config.toml
head_dim = 128
intermediate_size = 512
attn_scale = 0.0884
optimizer = "muon_variant"
learning_rate = 0.0127
beta1 = 0.95
lr_head = 0.0134
warmup_steps = 200
schedule = "wsd"
MLP neurons of a small language model. Each row is named by its layer, matrix (gate and up: input weights; down: output weights) and neuron, and shows model dimensions 64-191. Each number is 128 + 32 x the weight over its row's rms, rounded and kept within 0 to 255. Numbers have three digits each. A neuron's up and down rows have the sign that makes its largest values positive.
Before each neuron's rows, "raises" lists the tokens whose logits its output raises most directly, leaving later layers aside.

raises: "t", "ts", "ty", "ti", "ting"
L5.gate127:106135129123149110145127095097086138096212107140178164153092114128122132142146118154152073166083189156111131156152047166111142163148077173111135130159115126125104120117167070092205103110146107097123075158161146177138087137082126063118120118176144097220152114213119129077057136106151091154082139136126095150100116113157125097098154142133120133138113165189142068119117153132078117142146
L5.up127:124111111112086190154169092147163207123080117135176122163132167109136123142125105174100099130101159127150139110124164158162146157172062130094109178111100138149197124166066111178151138122093136132182197111095129146117088177102116108111113137101167107133178118184105153119124113121164182123171127113191114092100104128071100176069080159148189152133105173094133156117124186094133138085130
L5.down127:075109161112133127132149095142122076151165127117109122166137150115095092142110101063114151195110115119114091130113137152068070132096130117124151074134127142079177094155141188083152027136181131140140125124096115116148172142141141124153114096137145135148121126173147102098108109133152126116137124103113179151179090172181052144121172088119094157151139114137108139165064186172128163126110

raises: "ural", " them", " him", "bles", "burg"
L2.gate19:122129105102141154116170086125132071127125114079100160082123124088108117125130145168136114174156109182112068124161080157115105106121185122067150139105087148148083123123121078174138082183121094077128084133160134127082134164114160117101185166161121116067122136126099101090124147111105107124126106071137103132064207122119093160182093115089131127195153147112177166104098130165121151179132
L2.up19:156139087081152126125115117171026159142173125120142157098135095144101136084117116092113145193098115116154106112156121082129099101182120167153141124177088153097156134160163114131161075092176119104123104197149125098098127166099113149103094159114143115122153168090073097136172126126105161095114174097114141147134161138067109108134162119155099172119100127159157140088074125166161088096173
L2.down19:093111145152114118142095122105227102109078122106152110176110172089144132177142113117130157079139150134150134165067142166128193155066104097130137117073153104184124140126094173138123173158093121148094114062107132160154121070175139125173125106170104158129088090186190187143105120101137122119104097152142079089189107124182117173118073170087191068137175120111085087161166120063071174168113

raises: " |", "\"", ".", "–", "8"
L2.gate201:095159113115034072095145090147171107128116158083123152102110115092166159133095135080186078076149145170139127127151100118142129177143117183143151185162140131117100163078176129089093062108062166123126165144144122142159129171141168167139182133141142151112122118140103112105105103075121156081107168157139140093076137159107100183096139118125138103109169120183120130131047075162106119129096
L2.up201:146170147054138128093157102151201116083123108122123142124120160135112163169131127112182162097109150120178095114187067048165135166110144149145168142120081106132151166099195095127071033131100123126151091174197153179114120110122139130135176161134139170082067074136105124136178139110151122143115140153042121113072166119147067171122085164085145150163148155203119161156057076106083187143147
L2.down201:157082155118196175163105157112091146143157066177128119151141142172082083121132140166064182217102094084144141112121177126072128097112134075095129091113107128128155101168067115155141159130189083130099128102116134116109155109127062111138065131109141124148137144118128134193164143185168106186155101104119118164176124093139107074172128103116115117154069161105130111150203186088140132124171

raises: "t", "ts", "sh", "ty", "lor"
L5.gate257:152111156091121197144107070188116147114050071171178164107135100129105095082119093096123135134162080138138120179182098095111107120141185114042171150118160082129164126103122128071131140150103158133108108099050165122110165098150069109210147178148125087145043167148115125064108119143115150111168113089186109080128212142102105079147142095140134138141123127084121152141080127052147176117185
L5.up257:114057152073150094129189088131158134093084152194113057147088103147089106163103115144129119051101092133202108122126131092139101175169102118141152146101158142148118096111077098138159126149114192171130099143179172127142151096145104112158092123124169078155130136202083135087136133115121159170102120138125121158152165154145170104126152143138161133160114188092128184111130115138123081116107
L5.down257:160096111147153069146116106090131136141158212088080086181083109105147169181140107130126065109125137172103146157104133101159103122100089132214136127145138121111133116094125139196169091162172098089121128154165100117142125099100178125098123087111126145132160052119074072154114111178081139179146128114064142133137141120158151128125116147148175129080135103139147156186134146198080112105097

raises: "tar", "t", "ts", "ted", "tt"
L5.gate398:185095099166123135101154113116154153141113102139121109087132125106121113139173158138161153155131156094088105136173144123102157122137128135095043110169141179145108120163139121100070063130129105090097161152099146187139113089198177106119135144197123103138178170142097117094129101106095163132099096099089125103125097161160114060173142176132149121084102114097145117066116063136137122134118
L5.up398:160090103142118093125143113117134196114217162204129158121112131127160142091169114161184112120139114080144126169107035129110110117163124152100141148120151164158112173142119111123154098141156180158077254100159116152083102108162154111137140147162176108191135117155093088143114136195113114103149138151109107114071166163156083100097078113177129104122127186073152164118132131148114124127116
L5.down398:179051159150151126134163113102139124131161182154126097149107119064107171220128117086225179151115094121154117154139163109090109118130092147145136074191085089130136117124095211104116126185101103097106160123073147182144094127123160132108084101137146113163143166147149115136142160094115100125119166109170143102133075156143101134157118103094136109097102089098129135120133146168085146171126

raises: " |", " ;", "\n", ".", ";"
L3.gate364:143132068101131091122137104116069094085157090103141109080113125117150136126082118092107145160153127103096115140166099095037177174145066161136128147167105145134126144119151104129101101108151207184167104111072083092106156118089150185124077132130126141119148153178147116126081121090064102103145165054135080168144139139086139160178093116157105136146080117133110152098129098155176114103139
L3.up364:108126108138090122096134167164080188084102150101149166115136130136136122126087123063089196151134140117137110148150146138139125101040180139126094148121108106155203180170099116121152140139124090143154106102123144138159114134134124180164123138097112146134190100160145180175123094161133143106170183153094121097090100082127183170180137157105065103091191030160073150133109118102170165104156
L3.down364:134137156108110175141149165145190128158113130154119102164139116087157128083144115186152136117090113167177122135109134133198073115163195098109119097054135122144123125131077157151130140131117093068107165114148158145151090146151075102116139106127140131104104084105095138148097141159178144153103069207115158124102184192160149077113179140104171169116139128125162111180145137111088132113096

raises: "wards", "under", "place", "ward", "th"
L5.gate360:102148132146075127137119163150082138185135115148121084111136051129091145119156106159135044086139102128087118102148146102140089163150083123155079156142160089190167245126167138114081148104119129152174141155115101166175096126075114122158092095094179117144135143140120125104137127096084109156129110124150116117152148196082124177071114110080078110123139137118143159141164150157120075157126
L5.up360:137152127128167134082103111196156135097093183143132162093160071113097144158103163082125091138179157137057155128104112108183185146129153108119106049122058119137135210142118139118112093148125113162068159100110137105099087124167141150126133124148100083143108112103163130097117124137089110112102140100069152120154196111081186080088116146138124120153100130160117099115223181131129103141080
L5.down360:184091159125133132128181142103112155150115108125123120098136167152152179134205133134086099125070153104101147163105117167155175123161053115138102136159091086109166178118150120107123143147202104102123080148106090110105128122146062127086091132101157094073106112136130101131107121145043074106152164141036121155131139159055152189128153090093121132133128111106143092180127096181161121155173

raises: "'", "’", ")", "In", " she"
L3.gate299:126117156128132139124079120169147110113145053159137170136141188122116111122075115185087162156120112098125122130101156108109070114073202124095107121091161103191161146113109096150131109144071146110156061101156141128122080198102090076200136049153118141144163113115050129176117148127090189168098158174125147129083090132144117120107134193116127125093103073116144106100189113139096142140157
L3.up299:103144133113131152129162118156104102123090111169182223084187126062119124179138104134204091128100140137168086160101142072144125135127087130135081124090111114134194160098148138160123136134112152134148106154097139157130111128129162104084135124159104093121124179126152150175117132101130154117113154186153082150145162142130187115108154151151082107164149111138093103111096168076128187099133
L3.down299:128112185098112172126070133136098114132156111112144104168148173144106112075086108108042154163146133128087162118124098123161121084097220100078144153113159147168090136131102104171095112112093112146100070101151126105107062227104119085164108077140112176131141101109096120131090129126083131181099095109126155122078086138197103144127123160095123108139085060146150146125154095156100081135134

raises: " him", " her", " his", "sor", " fellow"
L5.gate176:102102131104090149149152140133064169124087130099121138091137163111161148121144155168153136118143086151167127104124135157149132126114163089212116249133108157128148147153131153127211092087085120136117137149124140117144135116097196101135112121091127154120176125090064114132142114129147129079108172106120183092151098104099118155086084138138085118087132150153127110098091129085092110153111
L5.up176:090062109096133103153132084063091100160095151086096152134134150101138131114076131169108188093160167104122105126124088138087188138123099176149107133140108125088158126142106168140159132109127157070140095144114130193131102135103133122108090052139074184122107104177164094132086124075122169036133110127176183155120154109137160155113063178102165101137143116164154150146079146128123110081116
L5.down176:139173120125146088129113165179116116169116115154126156119085089103077139125054141130121110146138133080155181094187137138109130163143118122138122094101113083156174111115156132146156135097161151120115149086141101093086117134178106109122133125137065138095138144135166089121194126090097091130102122116121166120145109173152206135092099118122104143163097103156197173049124108086074205093178